Weights of a small GPT-style language model, trained from scratch on English Wikipedia: width 192.
MLP neurons of a small language model. Each row is named by its layer, matrix (gate and up: input weights; down: output weights) and neuron, and shows model dimensions 0-95. Each number is 128 + 32 x the weight over its row's rms, rounded and kept within 0 to 255. A neuron's up and down rows have the sign that makes its largest values positive.
After each neuron's rows, "fires on" lists the tokens most often at its 100 highest values on Wikipedia text that the model never trained on. A number after a token or word is its count.

L4.gate391 [109 169 135 168 131 108  70 112  98 136 105 183 154 153 119 110 120 171 122 109 194 109 102 140 121 152 166 135  77  98 190 113 132 158 139 149 155 153  59  97 160  97 113  89 164 133 127 100 104 135 167  85 173 119 113 113 131  65 182 144 161 147 139  71 126 115 149 108 161  82 160 117  83 100  88 114 102 133 159 120 178  81 118 176  84 175 147 173 107 145 178  82 167 171  89 151]
L4.up391 [104  97 116 144 119 165 203  59 126  91 131 139  82  89 172 157 145 134 108 149 154 186  99 133 166 154 109 211 143 228 147 142 112 104 168  89 131  89 134 123  81 128 130 188 129 140 180 191 117 131 128  92 157 118 136 128 185  68 147 104 118 157 134  97 168 109 100  71 132 142 166  82 181 157 191 146 108  94 126 165 116 151  94 109 112  95 149 121  87 113 144  96 143  74 147  84]
L4.down391 [127 184 121  57 120 120 154 123 133 148 104  73 121 156 132 148 153  63 124 142 120 140 170  56 125  95 178  71 154  51 134  99 131 147 142 176 145  67 114 154 137  64 142  70 147 127 117  98  85 110 179 150  93 134 181 105 151 130 110 122 162 164 175 174 137 155 119  67 185 115 110  60 157 149 118 145 103 129 131 120 118 104 111 115 164 166 159 149 105 172  79 143 147 127 103  41]
fires on: "al" 51, "ent" 5, "ical" 5, " major" 5, " national" 4, "ar" 4

L6.gate476 [110 129 135 166 107 115 127 104  98 131 146 151 156 156 134 111 142 107  81 155 175 166 125 128 146 150 125 130  82 133 180 139  86  75 115 133 141 146 140 104  77 155 167 160 151 138  67 158 154 160  70 118 123  99  62 107 111 135 132 104 134 116 135 114 139 161 146 139  63 166 142  97  93 118 143 120 131 113  53 132 151 121 134 178  95 164 147  90 140  54  85 160 107 119 149  88]
L6.up476 [147 132 148 125  92  59 177  81 126 127 125  77 132 101 110  56 102 182  73 146 156 151 109 166 149 135 169 168 197 152 141 211 160  89 122 124 135  95 114 119 110 103 153 170 109 161 128 118 117 190 113 125 128 110  65 135 127  99 150 137 105 191 121 110 167 120  63  68 101  98 112 108  91 129  67  66  86 177 143 164  83 137 105 151 124 173  77 125 101  75 165 156 147 198  78 144]
L6.down476 [ 83  84  66 133 138 136 144 131 145 155 149 119 149 110 150 159 166 186 149 159 126 101  41 101 202 168 174 107 142 132  65 152 106 170  93 122 183 117 159 129 132 136 164 155 169 122 154  94 137 142 143 176 157 170  87  68  90 149 117 140  75 165 137 123 135 101 113 126 146 134 126 136  74 152 158 151 166 153 147 123  97 100 122 175 139 170 106 136 111  97 114 127 147 156 113  78]
fires on: "d" 22, "g" 21, "th" 19, "id" 5, "ner" 4

L3.gate144 [144 111 183  93 127 151 115  88 134  97 135 133 113  49 174 153 158 114 123  95 118  74  74 172 167 136 153 149 162 163 116 105 175  83 125 130  86 148 179 121 150 142 133 144  81 179 134 172 122 156 152 131 147 139 139 136  98 173 160  96 129 103 155 196 168 135  55 171 190 111 151 159 110  96 112 101 143 124 138 147 106 110 178 122 156 113 117 110 115 149  85 165 161 139 111 154]
L3.up144 [129 147 159 141 136 184 121 173 173 178 127 164 106  73 128 159 177 137 134 138 113  83 125 177 102 142 134 132 125  81 157 114 120 115 115 121 150 114  87 152 170 122 173 114 110 138 153 158 101 179 122 114 146 138  97  86 125 164  91 163 141  83 123 218 168 163 104 134 125 123 141 128  90  81 142 132 142 169 129 138 130 113 126 123 128 121 130 120  91 168  61  98 132  69  95 185]
L3.down144 [ 80 126  62  93 110 172 120 118 150 130 128 133  96 123 122 126 124  95 114  90  73  86 159 143 205  92 118  94 203 125 163 132  98  96 142 144 130 144 158  96 135 103 129 197 134 160  69 118 139 183 145 136 120 177 194 174 122 102 122 138  93 154 132 135 149  91 138  75 138 119 128 105  83 130 125  92 134 105  92 119 146 149 142 135 152 115  61 198 180 143  83  55  86 137 105 104]
fires on: "s" 40, "il" 7, "ly" 6, "ad" 5, "z" 5

L6.gate275 [151 188 106 169  69 202 155 154 134 115 110 121 109 100 185 140 147 129 130 150  55 148 125 161 195  97 122 141 116 188 159 112 143  81 101 178  45 151 155 162 148  93 156 158 151 121 136 133 122 157 141 101 180 155 126 117  61 122 141  91  85 175 149 156 155  97 103 151  88 167 134 177 156 175 103 135 112 142 190 149 132 129 170  56 148 145 121 185  95 114  95 161  50 131  79 130]
L6.up275 [133 155 135 130 133 157 144 170 175 100 138 157 110  45 151 131  65 112 154 103 135 150  90 185 180  60 134  69 145  84 109 105  72  84 120 117 180  64 125 111 109 106 152 152 162 144 142 135 135 166 136  63 116 136 161 139 116 142 142 165 145 167 152 109 144 137 162 157 138 141 147 190 196 162 118 144  81 124 113 189 117 191 115  75  87 128 142 175 170 142 135 140 100 115 106 157]
L6.down275 [181 156  78 111 135  75  97 180  95  45 151 175 150 115 101 161 132 129 125 101 126  97 200 172 162 101 114 100 104 152 129 127 109 117 189 122 184 178 167 118 138 165 167 135 203 141 130  98 101 155 152 143 154 147 114 120 137 139 153 173 131 198 198 156 114 105 207 142 158 136 104 131 105 147  63 147 147  91 178 128 144 162 129 121 181 112 137 126 130 124 151 106 118 134 137 136]
fires on: "th" 24, "iv" 10, "al" 8, "–1" 8, "ter" 6

L6.gate40 [110 117 201 128 155 145  72 169  71 147 144 132 140 148 133 113 143 155 183 157 128 102 118 124 116 138 175  76 147 119 183 156 139  71 120 129  94 125 148 141 100 137 148 151 161 167  96  52 171 136  90 113 108  71 104 100  98 169 114 137 116 143  80 185 126 130 156 130 120  82 157 111  78 154 143 187  93 189 146 104 137 154 131  93 211 134 127  76  98  89 136 132  66 136 104  82]
L6.up40 [196 148 116 127 135 117  49 143 155 131  89 146 113 185 111 130 148 147 113  94 131 169 114  68 134  62 152 152 184 133 134 113 110 153 171 127 144  86 148  91  90 147 166 126 137 112 212  95 136 192 125  96 108 129 102 143 106  98  90 160 132 107 120 147 151 109 107 138 151  85  90 165 117 136 151 143 130 143 115  83 133 189 182 139  98 101 140 186 118 142 143 114 121 183 103 153]
L6.down40 [171 124 154 137 181 108 110 137 159 140 130 162 126 195 147 116 182 104 123 122 135  94 161 101  88 132 147 169 121 136 206 130 102  89 141 104 163 129 120 135 153  67 107 125 130 133 163 140 122 137 142 207 104 105 115  86  18 110  95 120 113 154 156 154  89 112 188  63  94 176 120 112  84 126 120 119 115  70 114 100  83 109 174 159 142 165 100 138 147 215 123 191 118  91 169 152]
fires on: "i" 29, "ro" 22, "la" 13, "ta" 9, " " 7, " ca" 4

L5.gate282 [ 92 194 110 169 121 152 156 171  83 112 127 127 126  88 130 131 103 113 113 165 142 158 109 141 160 100 183 178  94 162 165 129  88 154 118 123 176 101 139 125 186 130 105 130  79 113 119 130  85 203 118 114 111  88 150 159 135 104 155  76 106 197 154 135 100 163  89 172 104  97 135 127 113 194 149 113  72 133  92 143  77 100  96 113 110 118 125 134  88 161  92 136  66 184  61  90]
L5.up282 [ 66 133 171  91 134 196 135 138 151 103 125 109 101 127 127  48 156 115  65 132  95  94  93 137 148 118 146  92 150 118 172 104 105  94 169 131 117 104  93 135 167  62 130  81 146 121 170 126 128 129 129  90 171 130 145 140 113 115 137 108 134 165 145 125 205 147 147 167 130  91 140 143 106 120 200 222 151 144 132 149 120 118 152 131  69 113 103 182  76  90 174  77  93 139 115 130]
L5.down282 [115 165  89  85 133 126 159 171 118 183 138 169 126 124 105 164 173 145 121 117 118 128 162 174 159  98 120 195 141 129 135 134 141  97 143 104 123 141 150  93  77 151 146 120 142  92  94  95  84 176 140 127 163 165 129  91  80 179  72  88 123 169 178  70 124 161 136  87 161  61 134  65 124 120 154  86 141 157 129 118 114 129 224 133 160 107 140 137 145 110 141  55 107 139 190 146]
fires on: "th" 12, "n" 11, "ent" 9, "ing" 9, " second" 8, "al" 7

L6.gate77 [105 141  58 135 131 148 111 159 145  97 115 100 122 176 155 111 182 135 163 140  75 119  87 105 128 128 150 148 110 155 127  65 108 119 193 136  90 137 128 166 133 178 171 138 147 133  46 106  87 124 122 109 141 165 136 163 107 130  56 123 144 139  94  98 122 181 191 132 136 126 141 144  96 141 188 104 110  94  83  79 140  97 131 111 115 163 157 126  98  66 193 147 121 176 100 142]
L6.up77 [120 173 150  73 150 127 156 136 138 133 175 120  75 172 117 143 133 113 114 148 123 153 154 146 125 151 205 178 160 140 144  42  81 156 164 166 170 112 123 127 138 141 157 116 129 143 103  74  72 144 110 141 154  87 111  83  79 102 145 164 127 192  80  83 117 124 156 120 149 125  90 177 134 124  93 124 171  79 121 112 111 124 144 115 123 153 135 127 136  88 155  98 126 223  87  58]
L6.down77 [104 171 156 159 183 126 184  89  55 168 118 131 128 116 157  86 128  87 148 121 104 177 155 152 175 146 138  76 129 156 109 135 125 117 108  76 182 125 180 150 144 172 112 146 135 144 169  70 123 112 102  92 114 178  89 151 162 161 130 154 195  98 132 120 143 114 118 109  94 145 161 123 104 115 110  72 146  96 114 124 186  80  88 129 150 157 146 122 108  72 172 120 100 149 112 115]
fires on: " " 89

L7.gate414 [140 134 143 125 139 120 122  93  74 117 127  65 118  70  98 127 194  92 137 126 102 118  91 108 207 100 144 146 119 159 140 103 126 107 172 170  46 139  72 105 140  83 129 109  63 212 157 129  82 133 117 170  61 108  87 146 136 111 164  74 109 119 139 125 132 144 134 114 130 151 131 164 115 123  82 109 100 129 149 118  79 106  68 150 128 126 121 148 129 113 129 144 124 138  98 174]
L7.up414 [124 157 156 145 126 117  83 111  46 101 140  88  69  75 111 151  99 204 120  88 155  91 130 149 104 146 148 124 136 147 134 125 149 180 128 101 161 166  64 108 129 117 156 112 125 115  93 121 120  90 124  95 118 158 125 106  86 141 135 175 106 165 115 149 119 101  65  29 135  86 133 153 124  92 168 111 138 130 191 111 121 113 116  87  89  99 161 146  78 129  90  79 162 167 153  64]
L7.down414 [157 118 107 124 105 106  93 115 156 136  87 135  83  61 133  99 104 176  77 122 135 138 183 105 102  89 159  97 122 124 157  79 175  98 132 127 158 171 138 154 149 132  76 158  63 165 137 111 129 124 131 111 129  78 178 116 108 169 174 101 157 163 160 117 100 105  99 123 119 107  80 130 166 111  81  84 153  92 145 102 122 108 104 109  91  95 119 147 108 138 152 129  51 146 105  51]
fires on: "s" 29, "li" 16, "la" 10, "lan" 9, "ad" 6, "ra" 4

L5.gate4 [146 206  93 113  79  59  95 133 150 105  67  92 193 130 169  87 128 101 115 207 166 207 163 176 139  93  62 105  73  72 204 135  96 186 125 127 127 103 114 130  80 135 149  77 188 164 128 139 119 157 148 121 119 163 107 156 108 149 165 158 172 143 113 105 154 188 112 111 169 128  82 107 128 116 146  86 142 135 133 131 145 141  97 155 118 175 166 146  94 131 122 120 171  96 132 101]
L5.up4 [168  76 166 124 179 143 148 132 145 128  60 163 156  86 117 143  93 186 164 107 172 130 172 141 126 184 114 149  77 111  75 153  74  95 149 106 114  90 126 141 106 151  89 112 155 153  89 138  99 114 149  92 109 107  85  93 195 103 182 127 157  42 114 123 168  95  99 149  78 208 114 128  90 134  81 150  79 117 154 137 115 147 121 107 106 106 162 141 104 145 106 141 113 178  86 102]
L5.down4 [ 92 164 166 136  99  39 125 124 111 118 168  93 197 122 143 174 131  97 203 171 134 171 151  95 182 121 114 115 116  30 105 145 101 132  74 117 118 126 104 106  95 135 127 115 184 130 132 121 180 129 152 100 180 141 118 105 161 159  89 141 125 137 148 168 124 149 168 112 159 157 126 101 124 110 101 166  65 115 110 137 177 116 135 153 104 107 130 165 132 175  90 129 140 136 128 125]
fires on: "s" 25, "e" 13, " are" 12, "ke" 6, "ing" 4, " of" 4

L7.gate307 [131 100  84 174 127 180 151  93 131  99 116 153 160 156  93 144 109 123 102 130 175 187 122 124 172  55 147 131 109 150 166 165 103 133 125 152 128 146 141 164  87  86 121 125 173 124 144  71  74 124 140  79 160 135 151 124 107 170 105  97 178 110  92 121 150  95  89 129 105 128 200 145 153 196 113  48 164 150  99 103 117  30 105 104 159 105 175  72 114 109 156 166 120 127 114  91]
L7.up307 [160 125  82  95  99 169 191 107  65 149 101 144 168 130 169 139 195 142 107 157 105 205 175 104 163 135 139 110 118 115  76 167 102 151 111 174  77 181 136  72 130 101  86 132 108 134 140  52 125 103 134 126 131 144 125  50 104 159 155 113 103  93 171 152 111 147  54 116 132 138 170  97 131 175 123 153 106 156 136 138 123  78  84 111 141 149  75  55 164 143 129 106 158 127 149 117]
L7.down307 [164 106 114  62 105 130 124 133 188 117  74 175 127 130 142 163  88 131  84 134  61 139 207 110 122 159  90 135 149  68 106 160 117 151  70 103 107  94 109 119 111 157 145 151 158 167 122 162  69  59  88 197 132 102 123 147 151 117 195 148 131 155 183  98 115 152 109 125 152 179 120 119 120 149 156 112 126  69  73 155  93 106  90 157 138 131 113 135 117 146 186  83 104 148  81 116]
fires on: " O" 32, "u" 26, "O" 22, "ma" 4, "pa" 4, "ra" 4

L5.gate148 [ 96 119 117 153 132 120  84 173 168  76 117 117  98  60 180 158 128 133 203 202  97 104 188 142 144 104 151 170 137 109  87 157 149 134  93 140 117 188 123 125 138  95  80 194 130 134 187 101 133 161 148 172 111 145 140 113 108  76 113 145 142  94 177 163 148 121 151 144 121  61  99 170  72 116 115 157 134 133 125 113 165 134 158  62  87 159  88 176 143  68 108 105 130  98 118 122]
L5.up148 [102 129 223  83 117  99 125 174 138 102 105  94  70 114  88 112 162 152 132 121 118 158  79 123 159  87  95 122 179 120 112 155 108 128 107 149  80 144 105 104 135 103 114 156 140 123 153 184 151 168 107 119  82 113 138 131  86 110 102 118 158 186 124 129 108 120 139  97 158 129  52 158 156 130  94 127 138 130 111 134 112 145 180 151 156 106 125 102  80 101 172 104 104 164 120 133]
L5.down148 [134 129 138 121 127 104 162 171  59  93 166 161 150  93 127 188 167 138  99 112  93 115 118 133  79 189  91 122 140 201 131 129 133 123 110 161 105 107 104  79 147 133 124  69  84 165  99 119 121 110 101 190  88 132 173 154 169 103  70 116 130 149 108 143 173 133 169 118  69 104  91  95 125 223  80 109  66 141 121 119 115 162 137 172  87 123 145 124 150 151  64 160  88 197 124 101]
fires on: "er" 37, " to" 16, "-" 15, "–1" 7, "ed" 5, "th" 4

L5.gate152 [103  86 149 183 146 140  88 195 154 131 168  91 181 144 185 123 119  95 102 112  92  47 144  91 110 128  76 139 138 213 121 141 168  80 165  86 106 102  97 200 190 148 178 163 128 181  82 135 114  98 153 177 141 125 115 119 133 128  74 132 136 165 117  81 115  79 186 109 101 176 174 107 124 125 158 124 125 124 113  86 136 112 152  88 112  72 125 164 155 105 174 137 123 117 154 145]
L5.up152 [174 112 111 145 215 102 145  88 142 109 131  93 104 101 114 139 183  94 124 140 157 155 105 154 131 175 135  88 182 126 158 126 107 186 192 108 176 117 110 116 139 138 169 133 146 104 126 149  80 100 159 143  89 168  75 138  91 121  83 131 132 139  94 209 129 121 125  53 112  88 144 111 114 167 132 109 127 204 134 149 138 143 185  78 191 165  85 186 102 107 177 104 100 151  80 107]
L5.down152 [ 98 126 126 117 102 106  74 100 161 198 147 130 120 113 181 151 111 131  96 122 114 131 133 151  48  61 120  54  97 109 153 148 147  96 125 115  99 141  62 139 184 123 129 102 185 194 147 167 160 137 123 117 112 164 121 146 101  97  66 141 152 129 138  73 138 104 118 151  95 116 119 150 154  47 142 159 157 151  87 127  94 126  87 129 117  93 112 148 149 129 159 131 166 122 164  99]
fires on: " " 98

L4.gate482 [ 90  76 116 182 153 110 183 109 138  93 134  98 159 131  85  78 130 174  77 163 138 164 134 153 114 183 129 155 144 153 137 137  95 138  85 141 175 119 133 141  59  72 160 182 155 100 125 154 206 109 102 144  59 170 123  80 137  96 149 141 167 111 128 160 114  61  92  87  84 137 117  72  98 101 163 127 136 161 132 169  78 175  98 109 156 156 124 153 110  89 162 107  57 132  89 101]
L4.up482 [103 141 118  92 121 152 136 112 134 131 159 131 172 128 117 123 143 184 104 105 164 170 124 100  75 200 159 197 163 107 130  84 108 103  85  89 110  99  83 146 145  91 139 168 124 106 122  86 137 142 131 119 108 123 112  81 103 112 159  90 174 149 112 118 124 114 123 136  90 103 145 122 120 130 159 185 123 109  92 104  59 191  77 108 121 172 178 114 118 137 157 123 117 110  49 147]
L4.down482 [162 154 136  98 105 107 124  64 121 167 180  97 176 141 106 124 111 152  77 124  86 102 160 179 151  79  97  95  85 166 144 196 118 122  91 131 110 103 152 141 148  88  90 156 140 151 157 134  77 106 134 116 157 216  97  92 152 203 138 144 174 156  87  96 123 137 132 121 167 168 157 141 141 144 146 109 134 174 144 150  83  92 100 117 148 123  79 171  84 193  77 142 103  78 152 103]
fires on: "al" 33, "d" 25, "ant" 11, "th" 10, "H" 4

L7.gate160 [137 154 147 136 177  72 134  92  93 107 121 194 120 133 117 120 138  94  76 134 140 124 146 115 196  97 164 154 135 137 180 159 100  83 200 107 105  96 176  69 135 164 182 140 136 113 161 101 139 104 132 108 159 128  84  80 160  79 142  94 174 139 125 135  72  96  89 122 121 137 123 130  94 101 176  86  97 201 155 118 165 126 151 141 103 130 125  83 151 105 168 174 121 157 157 201]
L7.up160 [129  89 139 136  82 136 146 154 112  69 160 155 114 135 112 124 123  88  89 142 170  56 139  71  74 166 124  57 113 133 113  49 158 134 119 135 144 121 205 108  79 193 127 154 103  64 155 145  95 120 156 115 145 111 150 115  97 141  93 101 119 113 171  79 144 128  92  88 143 179 182 110 144 178 144 123 119 185 112 146  74 134 113 138 125  91 116 149  74 129 212 107 116  78 136 118]
L7.down160 [133 212 189 123 115  80 147  98 126 145 128 137 148 136 140 121 133 131 143 175 103 136  90 124 151  63 159  86 154 190  83 123 128 131  81 226 120 101 112 104 173 115 127 191 166 159  94  89 153 144 173 114  98 115 117 113  82 118 134 121 123 115  95 143 153 123 109 204 187  97 131 133 160 147  92 115 180 112 122 115 106 124 136 144 141 130  95 102 109 189 135 185  98 149 125 118]
fires on: "ic" 20, "ical" 14, "al" 11, "tic" 9, "ological" 6, "ing" 6

L4.gate154 [115 127 177  65 139 116 133 120 146 151  91 154 132  96 154 121  99 106 158 162 115  47 144 182 172  73 163 130 100 139 137 118 145 174 159  71 176 132 153 107 122 145 169 127 107 137  98 145 182 147 139  98 157 155 101 106 100  89 118 132 122  96  99 123 107 111 131 189 134 140  95 132  79 124 146 179 114  74 143 200 124 119 104 178 110 148 129 107 116 117 127 129 166 148 121 101]
L4.up154 [124 104 162  95 123 134 163 152 157 143 117 107  88 136 144 175 109 124 123  72 153 100 122 118 151 186 129 139 121 129 115 147  99 165 156 132 167 118 219 107 198 162 121 138 143 104  91 139 165 147 193 150 125 105 116 121 129 125 206  97 124 191 121 139 166 161 149 196 123 124 157  77  46 164 168 165 108 130  96 198 111  80 121  98 127 119 133  99 119 102 136  94 152 137 124  70]
L4.down154 [128 125 148 129 131 157 111 134 115 116  71 149 110 119 117 160  86 131  84 145 109 179  70  72 133 142 111 155 143  86  71  98  75 108 142 104  63 103 113 101 118 131 153 132 133 123 129 135 146  81 124 119 154 122 104 138 183  89 119 165 218 153 124 145 132 187 160  92  81 114 148 137 142 114 120  77 103  78  81 160  92 143 135 158 160 134  91 123 148 149 162 157  76 103 100 190]
fires on: "ing" 30, "ate" 12, "ary" 8, "ation" 7

L3.gate336 [107 185 114 145 190 170 148 134 139 127 155  59 168 154 120 111 102 174 119 131 155 145 127 150  67 114 129 136 160 162 185 126  96 129  99 198 151 112 135 137 110  97 122  49 143 133 162 111 172  60 141  95 177 164 146 150 140 142 102  77 119 154 121 131 113  93 178 175 109  98 143  98  83 132 143 159 141 128 150 124  78 125  74  65 143 109 171 109  77  96 112 117  46 135  85 112]
L3.up336 [135 155 140  80 118 138 145 102 106 140 174  88 140 120 109 102 176 127 108  92 136 135  88 111 186 114 115  69 118  94 130  97 120 129 126  77  75 131 122 188 183 150 114 101  91 138 108 135 126 122 163 145 115 127 115 159 198  75 141 134 138 161 152 155 154 143 101  96 145  78 155 102 182 162 210 164  94 145 155 124 146 144 141 138 167 113 100 129 106 117 104 148  85  73 100 187]
L3.down336 [155  85 148 132 167 110 130 117  91 136 125 149 112 151 117 173 128 118 112 100 175 115 128 142 159  92 161 130 169 112 112  93  84  96  93 122  78 219  65 136 138 114 149 124  92 139 126 102 206 150 196 116  83  97 115 128 135  95 142 130 152 172 126  30 113 112 134 171 136 108 201 120 138  72 147  77 130 155 126 126 149 158 135 143 166 104 116 160 126  92 163 137 137 111 120 178]
fires on: "n" 25, "d" 19, "al" 13, "la" 12, "ra" 9, "s" 4

L3.gate480 [101  99 114 149 110  96 150 110 143  88 140 138 174  76 160  50  93 145 143 141 156 114 138 178 100  96 154 125 104 191 192 127 123 150 124 147 136 207 170 125 140 134 122 101 141 181  84 182  99 146 118 117 133 194 132 165  86 132 114 131 100 150 126  64 155 127 120 147 118 206 167 142 106 131 155 105 164 130 190 111 119 117 129 167  69 169 185 130  76 113 112  72 116 120 151 168]
L3.up480 [153 142 178 146 119 169 107 133  69 178  79  97 200  57 104 117 117 173 170 118 131   0 103 119 107 151 178 110  82 167 105 138 113  61 122 124 149 156 140 163 140 165 155 117 134 153 162 153 123 117 116 156  98 145 119 191 120 114 150 122 107 165 134 112  82 144 128 126 118 147 116  83 111  57 119 184 110 121 117 161  80 137  89 126 134 151 132 109  91 145  79 132 154 142 130 147]
L3.down480 [ 93  88 173 141 154  91 125 129 103 154 108 164  82 180  68  97  90 116 120 141 119 109 144 136  95 155 121  74 153  57 166 181 138 207 143 136 108 123 145 126 144 179 158 164 156 135 115 131  79 134  72 108  88 158  95 131 103 160 132 136 137 124 149 137 115  77 132  93 176 161 196 144 123 157 129 159 136 120  68 152 110 109  98 196 133 124 101 148 179  89  94 116  99 146 166 125]
fires on: "|" 68, " |" 17, "s" 12

L3.gate140 [ 83 111 155 187 142 150 140 132 122 135 121 159 137 170 123  84 196 112 142 154 171  98 147 148 104  40 116 151 136 128 176 132 100 162 134 158 139 146 109  70 188  81 159  73  53 163 110  99  81 145 158 112 126 133  88 228 128 179  98 126 106 180 177 146  97 122 101 101 109 110 126  83 120 159 207 151 102 116 142 114 171 132 119 144 114 174 124 172 140 133 105 161 122 134 170 133]
L3.up140 [ 92 170 176  73 144  80 123 121 114 168 145  43 109 126 154 165 122  92 129  78 153 114  76 124 147 108 170 120 117  90 116 175 109  88 114 157 151 168  98 112 148 133 155 168 129 155 123 128  76 105 109 169  93 151 153 127  98 105  94 112 124 166  94 118  94 115 107 152 140 138 119  82 120 106 104  69 115 126 178 118  96 156  84 111 133  87 134  89 109 145 141 149 150  99 150 164]
L3.down140 [176 146 161 128 107 152 156 113  75 105 156  89 107 115 128 127 104 137 144 131 123 121  78 101 175 178 122 158 132  89  82 121 141 195 130 133 165 154 111 148 146 112 135 137 114 151 161  73  87 104 116 120 144 142 149 152 102 120 157 173 168  76 150 100 126 155  66 118 121  95  76  48 140 143 107 149 150 155 132  99 159 153 148 104 134 113 147 173 167 134 101 108 172 149 127 127]
fires on: "s" 83, "er" 4

L7.gate313 [128  82 124 123 129 129 106 137  76 112 152  66 203 177 100 100 175 129  54 156 150 107 150 136  70 127 137 160 113 133 127  88 144 115 132 130 179 182 147 114  98  81 108 113 125 113 141 103 111 129 119 205 141 156 191 141 152  59 102  84 144 136 142 108 219 126 131 147 105 118 127 103 154  91  93 151 136 162 147 131 128 149 110 125 109 135 156 173 113 114  76 162 153  71 101 160]
L7.up313 [ 88 112  62 108  98 108 153 103  71 183 151  91  89 134 109 154 130  87 138 113 138 123  82 115  94  97 119 110 108  73 119 135  93  81 100  98  68  87 132 152 132 162 133 122 119 169 160  95 110 130  86 163 202 151 130 112 144 144 120 123 132 128 103 155 161 151 199 140 123 106 189 102 178 104 110 155  98 172 140 128 143 159  92  99 129  96 132  88  93  87  98 138 116 150  52 226]
L7.down313 [ 65 142 155 133 115  99  95 133 110 134  82  90 128 141 122 155 163 139 181 143  86 180 213  75  89 100 147 135 165 102 146  70 110 136 106 134 112  83 237 121 147 113 154 107 150 139 127 133 102 181 153  84 135 114 106 111 157  96 107 130  84 105 143 172  98 141 161  93 136 140  86 167 112 155 181 115 142 113 109 130 114 126 167 182  66 100  87 133 138  97 177 123 128  97 155 103]
fires on: "s" 24, " la" 14, "lo" 10, "ca" 4, "al" 4, "ce" 4

L5.gate476 [125 154 156 109 103 103  65  40 141 136 148  55  83 136 159 118 101 183 101  93 131 118 102 170 151 134 132 133 135 164 117 162 133 127 173 120 103 108 129 178 144 162 145 115 109 141 137 139 133 163 220 127 109 112 136 109 118 121 127  48 215 147 140 115 125 185 169 124 130 145 129 133  82 228 151 106  91 169 133 156 141 126 103  89 167 103 168 123  74 163 160  64 117 133 128 118]
L5.up476 [121 160 155 135  87 110 140 114  58 107 116 145 135 106  80 166  84 156 178 159 137 130 138 113 134  96 157 159 188 122 181 114 130 125  13 120 105 129 117 118 168 108 143 157 155  96 141 178 106  82  93  59 170 141 105 105 136 140 155 149 103 177 134 162 122 103 111  53 128 136  65 157 132 148 109 132 193 164 127 158 114  84 153 110  68 106  90 121 135 152 129 168 113  64 135 126]
L5.down476 [169 121 109 121 171 190 139 176 134 151 155  94 130 126 140 123 139  90 101  47  54  99 196 130  70 115 129  97 108 119 133 159 149 120  76 139 147 128 115  97 196 121 149 143 120 121 161 108 175 139 132 149  91 189  98 168 138 132 101 172 153 121 128 120 133  69 172  92 122 179 185 121 179  91 115 106 161 140 170 137 112 110 114 152 152 162 182 110 150 164  78  48 173 152 124 135]
fires on: "a" 19, "la" 18, "na" 13, "i" 11, "ra" 8

L5.gate251 [153 138 104 110 152 137 122 187  87  70 202 156  87 140 133 132 128  96 161 116  91 142 129 165 131 162 161 137 109 166 136 106  93 187 128 136 133 117 126 119  92 106 163 100  85 166  99 152 178 155 108 135 167 138 114 147  79 124  69 180 194 149 137 167 130  96 166  63 169 123  82 180 158  92 136 125 148 112  96  70 148 100 128 128 119 169 109 158 112  92 123 160  95 169  87  43]
L5.up251 [110  96  74  97 168 196  94 129 130 128  93 176 135 129 103 147  96 154 113 107 100 114 166 149 117 194 129 138 102 154  86 119 130 172 155 114 168 139 157 155 122  97 175 115 130 169  69  88 129 149 152 143 122 173 103  72 121 133 122 154  72 166  82 143  92 112 100 105  42 102 170 163  96 124 140 168 103  75 170  87  92 120 161 170 150 118 130  78  78  99 108 121  97  99  99 104]
L5.down251 [129 137 151 123 169  91 113 182 128 152 194  81 110 124 125  59 109 183 145 115 112 153 167 163 158 164 102 143 166 187 126 104 100 142 108 164  82  60 146 116  74 157 199 132 134 171  94 126 134 162 114 119 122 141  91 116  66  94  84 119 103 129 163 129 155 161 149 157 118 164 114 137 105  92 135 130 127  83 123 105 143  72 130 106  82  49  84 193  69 119 129  91 148  89 127 101]
fires on: " " 24, "il" 16, "t" 7, "ill" 6, "im" 5

L6.gate404 [144 140  87 148 149 118 107 151  71  72 122 118 109 143 189 113 158 151  80 147 114 166 170  53 126 159 129 109 166 124 116 138 113 161 175 135 159 151 140 122  66 158 112  70 121 120  98 137 172 164  74 160 108  70 130 117  71 141 126  97 142 107 143 136 101 156 139 139 122 143  98 172 126  49 117 192 168 139 156 112 113 148 129 163 155 142  98 150 115 199 144 176 103 127 111 126]
L6.up404 [142 165  80 121 176 147 146 142 168 172 158 175 103 139 145 156 139 117 147 125 109 142 117  90 129 117 138 101 170 107 148 169  57 153 114 156 137 110 148 148  67 142 103  74  77 142 196 118 159 104  37 129 147 144  70 142 149 160  83 159 142 148 152 186 146 160 134 134 135 165  76 165 112 199 190 128 187 108 138 126 116 141 122 196  92  88 136 104 101 134 114 128 103 178  57 128]
L6.down404 [146 115  82 145 112 196 157  94 163 160 101 126  82 105 116 158 145  78 107 157  65 115  64 130 170 205 131 177  93 168 120 153 119  81 140 128  68 159 180 147  86 139 147  72 113  97 105  89 152 126  75 146 135 128  85 105  85 156 107 127 104 105 125  99 141 183 146  84 164 102  87  88 107  58 193 134 156 132  94 152 129 130 109 141 163 156 112 163 151  92 123  88 115 168  84 138]
fires on: "en" 45, "ro" 10, "ed" 5, "i" 5, "ang" 5, "one" 5